config.yaml
num_hidden_layers: 10
hidden_act: "swiglu"
norm: "rmsnorm"
norm_place: "pre"
qk_norm: false
init: "uniform"
lr_mult_o: 2.0
beta1: 0.9
max_grad_norm: 0.5
doc_mask: true
max_steps: 4856
MLP neurons of a small language model. Each row is named by its layer, matrix (gate and up: input weights) and neuron, and shows model dimensions 0-159. Each number is 128 + 32 x the weight over its row's rms, rounded and kept within 0 to 255. Numbers have three digits each. A neuron's up and down rows have the sign that makes its largest values positive.
After each neuron's rows, "fires after" lists the tokens most often just before its 100 highest values on Wikipedia text that the model never trained on.

L5.gate629:129136139108073110141159105154139173133127104109142113168174152117130108130108126093129109120131107117150119143131188109134143075157161069112123124122081118087135124160150147121183178082196134083150132156120127125130122108152123155104141124139149111137089103147181054129080155083144182116123097077112050097110112119116131154072165193155176110149100139144116147120119047059124098123140069167163131057134158116111145184145186178104096191164089204089126075080156153169128161097126160
L5.up629:100160107137105129168088115120110190137165142082105168125130170075128101164079179139156099116168132087146095150126156127078151116185139078040115149125129133134110119187130091142089125095176097093147108158149149134143139131137120164074173082146101147109082127176043177055118226126145110173106134109080102117150114113179157109165125161058145109138173138115079140152144088175113130159136111097164123140115090087167118146106140152152094179124140173152092125087098148167117115113183141
fires after: "0", "1", "2", "9", "6", "-"

L2.gate22:131075026095124109089114089137107097106130134138122153124100097163151121090090164120102145086106098129145145104130112164142117067171138102109087122128183118109088167151107149136125121110176138149075139149056107119149113142120130070134134111050077124046159094154150113109121095099102164128158165128185089089102091184124131106095152150153114141140148101164159110120090138131060143095186140136148127138146112148179047148167053180142078151120155210092144161152100149123129109117077133
L2.up22:151074066093105121098115125090106146085101137147121138191137122172095110054102145174130182133130074146119135087103084115129117049162141121143120120124133119112068115108120171139091090123185125135115074137073125132120161099096106154172085141118095056080101103115163114142099096081150149123163144116189122148092134154148076144110129138131094085125109163168161134090147124142086114119134105105074157103119109131172070170142078175125080131160099148131114209173073083125165117180068084
fires after: "4", "1", "2", "3", " Released"

L2.gate304:126159117187141204154075125169169187125132122140089108145125155181087142112121116143083111125128150124165118147114132198096151126131132067154099126094119190140157141140126113100123135182137141091134090110110130128115103099182118079203127158130155100135129109166093172119098173151151091163161157087133118185078095127092116108125148115127108118124062188127177132077106136106209095060160116156105149234160148099167152092154121086117112094090121138126167135129135195169137092170130153
L2.up304:124181178182129135195107141187174132138138153120116131171091148141125139132104162128103101099110140132184088105115162147173163159087088089107096073111114180104132116100117051136116128205094104145181148128117143194130075090163113143167128132132172128112114114163113179086116150120173106085190127118142095158114101142151163143121143119192072113160129146162108127086083126136134155049175127118125090182148184097121130090162109070107125101082136135099142166078133182127112103168104196
fires after: "1", "5", "6", "2", "4", "8"

L3.gate171:158130113130093120123160153129094117115136081137139089118085103096111168163113091088187107099155148176131119166107054168147094135080127092163136112103090109135096136147127146172102154094099113131111151110145156122086113112167123124115173141132129172107179161084179060106144138141082185130156070137145131171071133073083131065137106070158132118158116152150183061105122165156122133135088092112127125153062162195082136113097120096140086126104115130181141129108194078148122031124172168
L3.up171:141139133118154147103154095118156108124109134180107121180113145150119093088140152094180115123187123145119045186125053139113094112130120146136170110096104153097130150128084106164141138085100108173113160127160134208057154138091132140147162142124148074116214106143136109134122150115148142081098152120169137175039138141113114124140142068129125157102117200120167129136162185137115139030160089193087158165105111162180095165138134112114079101126087087100078136113116144089145102139110108
fires after: "|", " Total", " |", "-", " Republican"

L5.gate329:087158102060150153160136069131142075162130140117157133188185153082103141172057098144090133137123092114153102092129166057093170162173122106103145077145082186147085128099107144082136206122132091118041154103102144213117089114173132164120166132140128118148119155072116096120112114110125138103107121097093089164124128116114160102119168097085084131167141089130099153165075105144136104097144132099145083140108111200124072105134164150148110123187150150112131175117130120097148076170125143
L5.up329:142073181137166158094104110091174100085071147143121121153129131095141133158062135164136181141149135145112106065126155040086131126139157147133146156180123196122118153079099140060123176130156089134121123098099144122100113105134146197109117112121122130162129149077132126105099092131137111112132134061074120150080104166134147125111093197068101099131146131173103164119076061116091083060130187117131086167124094151117138089140201109145121157182186153144096105091164134130100101117138161
fires after: " ", "%", "-", " one"

L3.gate506:121123139129125063153150121138094141189138181136174124107100110119185117087107184123197163126154127124150110094057104128142109141126137084110133128138089105070168109055167159088080158108136101110116087133065168109106154109082096152137190136141129099096030108153096184116115103096089099143096157099130089138166081139052070096139160156107170108111110112205139113138130130110162120143135138149137179133088161166079102157140113119146145142140144152117156105132131058097183170082150125
L3.up506:093132146151087111165113187134152088184070189164173153106150136138115051176158109116128114132181144116197170137079097116121132136128132117158066132114085061134089120092037141155113161156104145120117150132119115082150154139156111137091146110150152185134041130115112165098134095136146127093164141069123144167145169141122138131132130114144119189112126117062138120152118195130135124111129062134183123133182197135123110174145089161207170119157128154167129132131116152186161149135091123
fires after: "2", "1"

L5.gate577:109163098168148139180115070071151099087117140094149130119155143127119072101137081125137118142136145136158105217104146154139151081150123193111110146080117187064162090108150114101118090126047153102127106162128151127122128116062165145114148097104165057139133103112152129142152108146098138109110095101111070091114100120180147109158190176148113191141136109172154125159126143094129083127080154115111153124124102152125151101081111073163123137147185089096172086139164128236138195133120128
L5.up577:175089116088163150139116138160112083162108148086110068119110056106148125066107072171157103120102064144148150105123127069116115143108168153108139140155215132156088173166129166116119109151152096101208130147118153153138108124093103092172109150126116165096155088129136105124186116114116157142058095091176169092167120158135120084108151095111094124137157147132095152099117085127128115128071134129083125148097168072120160113130187158136107150104102085130073152184095175198147155156179186
fires after: " a", "A", "che", " ", " di"

L2.gate55:094177140115115138180117112136111161157082124097158109172124083146093116077139104090152166130091121145145167094143127178160139117110078080138075112086166118093150115148057110143143118130143162087165136083174121070144116170088192149128080181099130192084155114095102082075137104105120152083110127194146156122166172126166157157158132150087114176160139089119128137146146140103135125138129089130171163071115069114087079095146174133151164153101161123126059178141071110141136137061185150
L2.up55:136162141103106149158160139151138156153130097086138094162133067174105107102141147131147163117117142151116133112168106115158125085082103121149063089098126122088171113138072106159185116143154205076099171074198092136157122177143158122164080180082136147070137144101142119080163125096123121092116182173114166114157178139141130133119142165109160179131129089151134137160099176142154107098168101154173179091124084116072078099138200183133166109097151134094084155128071114169175165087116105
fires after: "1", "0", "7", "9"

L5.gate485:152149141161136126095086063104162076115120147137135175101133098078148155103139062100171103120128112137199139186061133086101067152109157146133113126123158130152141115154093182102080119142102108173132102071143136152129131085104094105100167090124129175119147081049106106180106122086156138135109081107125126172148114162180166091155159100157159138156132135098069164173116135078092099127162116171107080160124148178177169094125131132178167101147181148118106172112071147157101139157090191
L5.up485:132108131128156099113116035132183057073124125151185094074134133036121110165156073122180107155118150121160125138123133078127111133116131144158131130143132167122129148137118159126092151118109138190107098084120119142150153094121131119105119054103162156155141130048135111155121103140150156165120116140125114149090072229153217135145122128114145134138036082146080143171094110088110131169114152130111093118098125181128136085112137098188149082138144182087070146127097143141085138132098122
fires after: " one", " of", " all", " many"

L5.gate426:182113146133100123066172126136139107150080151147148075145157125076155123095129124145126110124136130105158120170137182066102059138107111181104158143085130101123174112161105141077125138121076205169106159114134108099144070098139167121104163103085163128089120162083103108182182189093132161123146103112123090145115094140134167068131117130160040133135143131109108181110072168117092151162117120159155073153093167157126197136127141125144135085142181122142070120092128106128060189175103141
L5.up426:149103192152158164163141132069155119122134140140098121141153119036201140138157103135165064171128113113143077140146099182140124135131144149130134155200119165123056156114169085166077156123110128121140110102132082093099139059125128152138158094168098150123127144182104114177054124139095130084151105161136152165125094173143149111121079153141165140177103105151053162078098121117131144164111101194205132133117118168190101113123108116166152126092131126129102154120100151180134175077096168
fires after: " one", " of", " some", " all"

L3.gate26:164090096158074148179086123124132098140183078142153172061130159091110151132097102170117147131178076099173107156115120082176107095143140125153122157098127152142106151110119089147094096133112167152126154155137148075145134112142112157150058092210089125134091106080122122190162147147103190105176107143110180097104149128133073140044092116123089149146175127138150137040171119144123159099097114115133104111215146127142162138082114137151125132092145084116146138184097093120175121149187106
L3.up26:123158129072191144126063137140153115101122185131166176113106139133080133106164097083108128106146100100158055092087092156090150093080132154138150111181138130136120160135127119148158077109183161119162142116115173195079104026121124142141121144170096136172141051156122112160125142120123091207119171152125173102137123144122070132113183125151169113112176123154133133122084137149117109158114109137185145098148168095076144145146102165155123149156154089069117159146145113084144125207164181
fires after: ",", " and", ".", " was", " He"

L5.gate296:167124098139170126084132123150140105084172106142144120168138176161150168094102135118159124144142111191103113137193115140127153155140165131087066146095147074123138160126199096158135100183100091129081116097126078165128148110064188169100103121073118189102091123107176125149081150112149147118176152148094117189098181121132126180153132133074141162102129062156120136122103163149084126146085117133075197114150104133149108081196095164101129168127080081126136146118137147077102133166066083
L5.up296:163105122124145140101134155091157151135120142129083130183124163144167171112100146076142161119173150187106115104186087091135128129155158138106103158108143097115151145193218149082112086176079115136099142096165123174147115092044151111120132145093071149065114117148125104146082129144129118139093155137121136161135159155149133151149133134079159204114120106150069107145082124177065146145133086160111166158121129168129094101174079117120085134133034042119114147141113104090151191132099105
fires after: "1", "5", "4", "3", "8", "7"

L3.gate346:114156164129140121115125147156153137076133097116133128180118127091146155136141148070186134109130168177161161091095101181195141125132084158135098179105150092141196096139198142125058084115135115071177172103119078197119126119105098149134096109159121168093136110127127108117082150118129126130140111134104136102110094113138092145123173051093067192162103151098075122141081115115169097117092098102080110176147098135103139077156209165113096091101108068105158142164135102116077113114182125
L3.up346:109088153111139114100140155130109091140185122137190095148139090149111167117141172124211121098165125141071147083174087157143090149181101138130098157103119101120165147107179208148092197124109105086097150126159109195164107130122143157125138174137158155109099133122190154162092104115100157154105150158091087098212098141147067152106094074112068091108141103099102120132137141077112120159146088143172158156111066144113126110180168097096123141156143095167170140158159145116064153178134129
fires after: "1", "7", "2", "6", "5", "8"

L5.gate246:163095117172063143107128084140098162125101108089147156099050159093132067105118110104121189118122137131165181178152087106166126168094122164101129109093186151158126159173142155131126129149127124181129147140122134074115109096102120173161180131106143088125146142118099098137097109109140131114152212104104107090106138095138173148170113200085089113134131104143141205136160155107220108119137096127161116082079154182110123182191154153124119098110131134070090126124102099103114054117071099
L5.up246:150098162116058105115153138172098084115063122039175093177071155121133117134094151143136201113185139106126179150131139119154180089104077139050143063139147134146121091092151115105162118137124126121112112077127102140173114112117142190144122109149168097154121125116114082053122127092078146113165144114110125071171160115128151121128191170137079135187167138097149139145122129138153082106128109056160113161132131190130161166155152181138110093094118124059109152108102101112116137118100079
fires after: " ", " (", "\n", "\\", "M", " A"

L3.gate230:127122164090096147110152070167087079144127118171146096128023069141081153161121084181082133137112135037152138164099175111094075107090106100126165163119134115107094175158141142131169113068168105121074138149097125159156059091123140122117181128136196152148140173106104115145065114141084143182112156104087104141126139122160112104137201120141092101147106172123130126137113158110086149121150136113076114132128152124128106130140150124083102128105178128044161185076098130115112085133160147
L3.up230:100140140160107149148109112183088166101154103168119155126104132085150170168103120169090112130146112050139130183085108115105137191125135109050133116071091131078144143176147106112162135110172153195135205157085170165161090151151101115135190125108133086118157147142180086135099125137093112140131129100097090082153157122129060142079164171153122121115046114085108123163123165093144123145104152124084131124115164102083117078153138150066096170127155210098159118072141155122161125143141147
fires after: "\n", " "

L3.gate563:120115129130111118070167071119158179166155081073116154107110124181124118103134138105114133140157121165090146134169118124129144156119070194081095163111146124114101108154128114139103124083067129117119197115130091154125118149063165149141136156122161084118183078183106131142188084073155170103121172090124114100093106115077094122030114104156143107111118117110138166088104121127074102191131140083196129084156138121155105138170148148158113162117179120057106140164154183140177186125105100
L3.up563:154163165154176150145116107101085128099077107094156166092106169116113157118157169138049144104021170113106140047122142135111114129123085114125144110124097128083128133171090132075129190093136126188151077138090104117156179099084073116174125137145119136159151130171092100121145102101148136134135156099092082110097082148096140119125167142101194116104174070153139083060167125119146104135147131203109172108107161128126152169099130170172129098123133104100135129164174118081086117081179135
fires after: "0", " ", "Friend", " United"

L5.gate362:065113151108100140147171113147159093122136114120124104130087122165142125131130105130112130139180066129123112136101119162153128091126115137161122120176176113092102138133084121161163182137133092097163161094140131158182078144115166132106107159116124121076178138157133080166104141115116233132155175048116076130137135153170058113129092124122178170133119137123174137050128088111172065170180107133125109029183115170175150105076145135078145102107172135116136111153168096076174138133130140
L5.up362:184173163074131132122150135181167120147075146163143117190154132120112168130149134131116102121177108170126101161130125085120178127108039164106164164147215133090137187135104101126117115112061122061155132086150132107122131133122086102085140103117155105139133142162133063121110176103166162092210108139139141216122155141155130138164118105127139098159170134126156103161121112142144130163118116105095155122134128157222101097154109143118100126125146208113103045109120144088173125103132071
fires after: " ", "2", "0", "-", "9"

L5.gate399:102143123150087048112182077077139103163111132176178108110126172117117194124163141169155108121128122124094097117204116171141119098142112125136092118139101128150136161081151090120079126141069097182134112084145115187103185162147167081141122116115147127134142090119118143154134116194123093146165112138076174171135117077154128106120105184088090112096180104153092171132157148088216153127084194098168113115130192153117172118124129169160103088128156125173090106083154096126116132151069148
L5.up399:181125142100119100158175062164137172093097079171182165116123156076134177135093134165162141130151130126067096126143117089142160099153119137073146094151133167160090139124148097130106133169146122154157103157094136144123164147108125096103131130119052135148150131139115177122162129114131094067156128095111188170103155109166125097105076178067103068165157220098129110148094125101153131167039174133166111120138151154129198118159123105160116170129115051163152058108109137114096120161140132
fires after: " "

L5.gate419:134170177166149134120096079084121128136119129147068086146125132102056167114115121157093192077161084104082119114129209156184170089170069138170157145167123179162127149189117143083168136151116090167165118114181134161109127139148112154118146171091109175127134138104108112110080136113134142104188149111123081095140140117138102151111102141115137171154099155153184122124150161076118155101113081136137099140093192139088178110186115128130160090086109159056151144140205119147098096137169174
L5.up419:145127122095106092104118126132112146090090190115106129168133143122149095119134210110151078047168158135150098108100154106148078136109152141083123077121135110091114181155114170067114157127171132101162085020155135077150124107082101143169175141141124054126095078132159089116125162119102112148132089154164045107129156140157173091099140090124171144166132181170114123126143137121097122082080119144155165171104077112082159115167159154124155147135149185125115109101161158162103188140096143
fires after: " ", " (", " \"", " Ex"

L2.gate27:137087049076177132159138161115100123168116122121102120105101057124098173136132107139136125096171111112128094160123138170131086151161104145100173113160149152169094106138179129140107120072161095062091154133121142161103115081155136089105123085148119157050158095117174129146163135189145110149092144181101155119136098160073152161140197175157138148120186081152121039152160111091134108115174090178154128151115093104119087119168128123113150151129157082193154137084140182140123150187165087
L2.up27:139083096079150103169124163152113134162121141147120071099068122109136114158152131103103117102148140130151118189129092112155107066143156166090190145086120142172086133181132123123164087095101093112161123085144109086118169113176128126114093115108162156083148105137162124130097062150117073092103199099132126163106126100142146172149126164165162133155180133127165062154138183067112138120116049153123142150131106106116088204138138100056143093097120075200077074106142139075093158138128128
fires after: "\n", "|---|", "|", "---|---|---|---|", "-", "History"

L5.gate486:146152103135141122119154147109066073133066147164094166087121139131125157133140127125149150099176065183153083164101113095128052069178148100140178127138139141154114167137151155106117078144131104208150129178121152090090071141210105120140121137129123086131118093144192139127102118090110145125115137116050112159165116111078107115126167171092190069099225105118109153100129114106128138139109112091137101131109095104081115146080128121162125103123133133119067211114123103102069142118128174
L5.up486:155177145147149156097068111115096117139109126107107168127155105127095151123128163098174161135142110116151169129155143065137175120143107097159131097102072120113143137076065122134150102154131087169176164173183157078116168165092118113143103145105155088117135093088159149092083105138110161076122077110081094112100172135094188138114153166051089109166163132117147147145138172088082149124092089183095070126138187135165203129106109172123109151173089127116100090107144101123059174183082125
fires after: " ", "2", "1", " \""

L5.gate489:179120126145140118099108095088109092121119066140128191148110155113170162130080104170116117133118177090068152141185088132173133094203134147146073139154087164121112196132110097130138057194105055168130101146113066137110124080084132129098194101097091127166179090100102154102139125134097178120184136110119121139121111078156119100149166149117111127163113042129092138144116113103153120076128146116185121139149168094122120145062151176143168110151128053153100120114133115164172139109151115
L5.up489:081090116147093162142163173175124097155133166167112090113137130125170123126073104122144141078150125122107112151110147088139122142191120098128147096122039097070125155106148132091135236133134092134120102098145192134138141104081163192141129137176136126149111185095116181045182151128163155170156137162154070124122098069141154117059139110104101132152155103125096087124147107146123119096146135104091147119133141113086167156161127140141074165175133149145183106083139095039120155146095149
fires after: " ", " c"

L5.gate53:138122090158121108114152108160084114108135137135096186122065080150130155102193114127127187124075074130148173201094117104163110111103154119128156113113104126104125156078095160162104160125142215217091091157141170103162130165086094088093121110108107085117165108158130187129179114131135180175100119075088092113087153134138153116124138151135168188127155156111092147131139159161122100136186076127142075087169139175156112182157114144177119125115145117081106148124108151126102139208147086
L5.up53:192171100141126125098153118136098153162109189120133066076140089128121127142107099176149109102114150170153048210130138105096112157128127124166105167099145126132125221130087126075159074136167106146126163150113126136117143125156098080101109082151138141133089084140123178108132087139090136077123093163139113091102157089166123118127111077071160105123150096151155153166150070140062121145091132096110136143103140041125168163073096095120194114106200136117071148125147179168158129142124122
fires after: " ", "2"

L2.gate89:092115183166069159225124087074131089116144049110076114114117132210171160119074137067204124129175131171158132112160099142140097174115107158112142170120097142111162135122104194101107142102133072123109126113109093169128136157130097157119167116097114169127146143153054116141129163102156155138170119089092147165132088104150150148106110132146103173123087144166125152172125105161112159124116136184084177134120155103084093103176157156174129176133119074109165184158135161118125136172157143
L2.up89:075125173107095132197142118126123047146134104128114090093142120148147144147122054091148134100161124153133137112171119147135099180127085193105118167079142154151153148169121140069096099135162060152118151067107098144157140137137095171080150139125072156189115163157074114126105143176145188151150114116068106130117086117143094101121061128144168162135073130157135177142153130153114131106090177193085155124132132164064142073138153146123140173101132071121146204161152093106132135139155078
fires after: "0", "4", "8", "6"

L5.gate316:141118084160140101104177104166100114084133089142119131079107098106102095123108134107067173098090079081063103134113159108147137123196189117102119067144097159159147175130149128083148166106107131140106149132139144118199091138081097101168116103141143140151124124139096122083171082116096161154132176141122065165170164144095169129139098084130199078156148170153144163097151111148159172099209110103135115122062132124135078149104122150158082148168158090103134169157147124140105088039139164
L5.up316:116121136133101141164122134094136171114134123158145137069072082088138099132129125120163170153125119119088142120102148076018092113125133119058133136204139151134105131152139089062135142115136115088157115148079130132092098103173091118160138120104079177108105169117075089109093153065124145197141121181115090152174074096088104125078101111107157086205118141117173126095133149097160106122139139156109105161108177127162148116134115079049118120140102154079147055189165093097115109141129137
fires after: " ", "-", "\n", " |", " ("

L2.gate621:171156138098130136122175131193075147081122127095124149115151082147124112151096180158114151107159174124159151113127086120093153116163145106110089123105146192146121132154148191145112139158077139120117203168172113112060142094146141101092095147163097190158110134048123109131083167106148171118130164165114094088157112216157136175122148127102132109140101102127105147165100162146129062098175156061139089109133075168073116136160135105065108127190149082115140200108154124115149095134152157
L2.up621:177129145092087117106128156127031118089151173090175171153163124172157103181161129131137099152133155127125142165096099049115153149089165157101123077111122136110167142137135174153131094114093091150118108126101168137120129113141163173131136184142096175106061104122158090091131168158113100125138195197091099101120193147083139202069110178115101152167154144150082114118119096181196143137115110143183112155084096085086165109110116108083120151124160144130109155086144121134129095130131066
fires after: "0", "2", "7", "4", "6", "\n"

L2.gate540:093128057115148092075100140205118120090179152108129139150111157120117143161124150147146144120144098166091116153114088100083138125113130098149092108165135166186131133063139074127133132145107134139117137133144150204132090190105148091147131102087063165141113177089126202097093115171151181177143097169130110146151176152164188114121110128082149156112117066171098130116150112118121103099178072136095064109127123112130187084080162132100107174077126106150136109164125066081159109098192135
L2.up540:164104076130103147134145146142102148080142097147167184091169135152118122119106032106130119196157100161161122116116099074175157152131116124105144167176114119057086112182092147204165092117130119136180131088139154117142136138145106127116109098187110133096143195139136085094108042137102143160121136157140100138110155096157055097088104087114085114104087135146143154162091090130087119187175117138123117116128157152133096102194125152139143168101165141089146094082156205120192136115149142
fires after: "0", "1", "2", "3", "4", "8"

L5.gate91:165106145142102102131140118096102134146166109158188110065157070179121207141154135072155151078204150119119042123093175159123090137141126152184108106112173136113136152079099119119088115136149155060142140094152125135146099134134138164126175103120107059113110131063106080118130172120104147147109149153106158116074112114101093134137109099182171155172168096152080121100149068149147147098092097111086121070189124125169101115127177135159122160148135082115090203100115064123138139138117151
L5.up91:129080064157161135119118126145148150084139123108142157119088127078128116149095157189157103120191094120129091147185164117146071119045114078130070110133156082171102121120126085137094158116116130124074101113089129125156089093071109179100151147134159133109091133091187155151137101127123149088158166126140166112087085097215148148126122162091202103096086122181154184108129108140108153104181076167108132120114149123092098084102179155136116082134102092107108159070087128124097085118117073
fires after: ",", ".", " is", " footballer", "),"

L2.gate255:174141128125085149136150118127140139104134115210098130111111101136141100120184121118143160100135101128130118135136158157120139148119092152125136172151110078158122100113113139125122053129100136145110111128112153155181125182137155112132182126168111062090183114125129190192102114154147093094111164065130101163125136119143084168148136132099179111125136140091159213130057121109112169121134067189151101129179135194098116126169159144146179051074246102102161139121171088128106101145122166
L2.up255:166138117091096194126147119106137126108121132200079161149101171116113143145169140149145167094101126176153125084127158123099092146118063120082103164121121116156114118138101132143130065122141231141104110104063143171155107116106153105088102139170163124137190105104114182175126139144166098137166174074186074119147136133144109166133134138126158137153125166126115159087074103116136169077115087197165133081165184151153075185156203146099162086092172122093166135120114125158167108123158139
fires after: "0", "5", " "

L2.gate349:115174164111171144115133136157094163169162108155166130149122216156134135133113157159154161172162209096101133125106101114150145074118130104138154135070131129181160119132140239167145104174089124091160124105133133130064094158083080137140180134161115137146117083140097133097111161089098147073105157133101114131080113142104100117095175134129122201150156153145140169105103137154119164077113092171092123199131166143088073082146113115118109102193146099086107187117179099162113093124108138
L2.up349:075141087145200119162116151185130143157094110168111141147135175125154108112092087160055112155128144168080075114139112101101128087108151106158083142100106113093145135123157165159197095164093118156178146133160150139117123139149137104129202145180153084108154092086093120084076125125151090123099070144132112145113091086134127089125130075107142140109109113122204148104141148128083162083047118174132101138122099138136121123132166135186177033172160135122060127070157071119121148141137151
fires after: " |", "|", "-", " W", " F", "s"

L3.gate522:099135168096088091194158131104116155115168154129104058140158133147121158109163126114093151106107199113135083098125131107107094202152171063109148119104106104092075122076069191140131118211168085130106063179107119170096107127142121153166129182091138114131086096115077110154102095169098123111106109130053152155115117118139168135111093158132133138125116169075147100157121126126109129151145046172115135140156113108122122190151102095130129184106147151173089121202065100143114106124142107
L3.up522:069159184144112126174143173086148126091159136116116067146171133156103126088145138108109107132156186088169095117128163074141095181119142070121113117139146076110113135087099220126181103185123124089104101192124112166117059129136152116141100188069147117112096144109108128107068116178084153132104114125037155121122096142168160135078089132158093131134144166137100177100093171134065133144158093191152127140155119107121096156169116108110135161107153134133085189116081150149112152102162125
fires after: "1", "9", "6", "–", "2"

L5.gate608:143115103143093123116088134135219126127138111092099159101054219159166166130134140206108091106156104167124156122132071141129099154158116114097123114123162117117126072103073160168163106114176095134131106125089130084164116165148156106094148081126163091105100162167096182153145024180106115134118143177104159124185123145178133127129117157095151119110156095126128162164095109099076112118156127192164159116185139126089103151138157104125145123085139096141081127164088079132086099146119193
L5.up608:137151143159087122129114146093131166161136128089102090124087093084187109138143109119107151200105096116159183075130091128097126127152152183129111112110134109133104087127075118124105183130152155120119119138119149146113141111097182143167051161088143140078132124108114102134107088118136033162112104091133134165143078103134125143198176069154159144123203128183083163121125141131069114114124048179113124140220098151115084118119078139137096138134096057152162184138113118173085131151144108
fires after: "5", "1", "4", "6", "2", "lum"

L5.gate639:115140155106067116176125107193169136158149135126184130136113154126124139157135131106177145153149137106125131183112190154138099101182182059130130154099106070206164128153139112118123130131116152158113145093165075160136176069143082157135058137153112100029132134138134102141173065155122170174175145179133129079114062101121091136159120095132161110108124136100144150087058128045123092148145132110139142135098169117072152136143191067096112103134146128122138170110122127137131108137128074
L5.up639:151180129108141085160135161095145122157136125107149143114134104172079090113155124157094160153167153109097133181133129171152135101155104095053119165130140093050158107129113106142153191063089135132120150135195154059194088139110171056154115125156195091081183148115107174099156146167104112174168103168152150123142121160148112169147158123135113146142146171105121135094106164151132113073116149125150187142183064113084157092121125199133092106086139118094152162078165166127098100123158135
fires after: "0", " Re", "9", " re", " in", " co"

L5.gate164:083114141102101120124128062044096111136141101149157155180158069094138155148081121111114126138127133165126120138094133146098143106166124128110077052135145107081154110163075063151097112101140135139156097146125155116132189123128156062147138104125053039166103070190123121097104120096093188121112145136154108119155087157136170120133148153103161162102132124123168086096087155112111106126161110060138166084111125149151203091105131075168145103116142094113126212089167113124136075103145139
L5.up164:121137143192116079175122138111113145121121162167085093115172163087098089144134089110132145147126152140184165139115103130098092094133120112148149146087111175101195066139134095146149116076137083152078211109135192076176148120162161107161206100104121120159138147110155139124121092126107151134085191155123160159064146132167122092130135127128064158176117165163083115155108133163116088082124173127097132146119146124141191142085106188139132169133196067135144079132139173198132105117116153
fires after: "0", "9", "va", " Lu", "che", " mi"

L3.gate125:095084139154165121113107186164126104153138146134144104175189160107152075103101065101076083175107144134162111157085156153138151131129090158052133132073102088111161161149109169131179136140170116131174122122099152154184141183187105149155134054180133141087088153073125106096090102106111095102113137069061090107093073113137155153126094089134047079133188158138155133106150183105130139111086138106149155101094139157157065115161121105090151113119169133134086128130122099165146116145123137
L3.up125:136056147135050114098118106093179133169114094114122088111134092078125156084147135135106075126116099099109152170144138102107110144118088145087180146082129107107122141111092088077174139079135064097132126132072064161117153087171191091094150101089139129109115136140129107160171129101111124170136118104126113159133111082131107109170104151145068112151113212068116199068105165073157138187164156091099136105122096159156172193108094095104105121126102123079078074134132121139125161113116156
fires after: "\n", ".", " "

L5.gate531:138164127127074169113112058073135099188100113086133157103113133133212109176095166075090138107151135111086113136107130149115133143172126170086116187081172078144125133119188164127075133133146123109129101143162171109182100157141151166113107150047119164091165181119143137164111136152106114123136091158135187151127125113121085118114199130083155146184069145140150120062085117141131166100108152170142122131115091095115151114185156147167110139164156133154205171145108081158141106189164137
L5.up531:126138149100131102086104152173105124147127175100174185099150107092116073161146159129129109125055166125097173073151105092121085160145135090107104100147157115076211147151128142191099136119127185155157142135112125084108126114148156108088092109126161227100105117091173166104114169143111137171119199123119151181106124147130117153138165199132150145213141117179094136081147058095130164095141153117050153110107109088080121109108077164166092146127129093146155109132136122113129086123137126
fires after: "0", "2", "9", "8", "1", "7"

L5.gate149:182076158116162123144164104147121128126173139143112136081151100135107121154079101152147141150069109093093099100140123143159109117165110057179097093091117083112152135148117099109122121132164138155153123110114120115177127126117107130096112186103052094067090161123108159180168091121104186149079155135064071145087053091077139133087087148176098127142151147058119119138074110097114178055118199117098085143135148112061138133107107140177113121134132130081067076137162145136124157119158136
L5.up149:126161081046105112139182143149137138115183147135121115112103155151100084135138110148172149133084110127091131105138108074064134095110111114156182111057119114114097138171114126090122167123165168106173107148118081176166144105113120085172147157135161099096121100145171098130139090089077101122130136124181107077079079102120109151108125099114133121130140207187132041078088124092096137112121160157100134137091112122056137066101112132122133156062102044122182145098174117145131176124160139
fires after: " St", " Re", " Vol", " re", " for", " in"

L2.gate555:102130094125174135077124131100073106114117178057075144097158153129142098107147133166100129125098116134058156095143116132155146073147128134140163104182150089068149153163130164146142166149085098101108159159063200095127078169146135119127183122123098157096091165091155087113088161131109164158148112197167150108132111136159087142082114080140103065142177151157151090134150086086079165103124130151132114119096057179128069158106081137132162158173150092159143123189109134127089137176115158
L2.up555:100101077082132110094164156088049133131098197089081129074185113158126114128155095151100164143125093131098113103148120126141145098095119162151138134159150096087197186130095126130123143134105139098069164180071147082102110184134085113158158143096123192119120159091121073082105138135116159137134116187159136081107123138148116153095093105133107117184161162150140095096110097117085178095147178106110105116059058135084093155103093133153152169143165084163147122180095162145159164175133099
fires after: "1", "6", "3", "9", "0"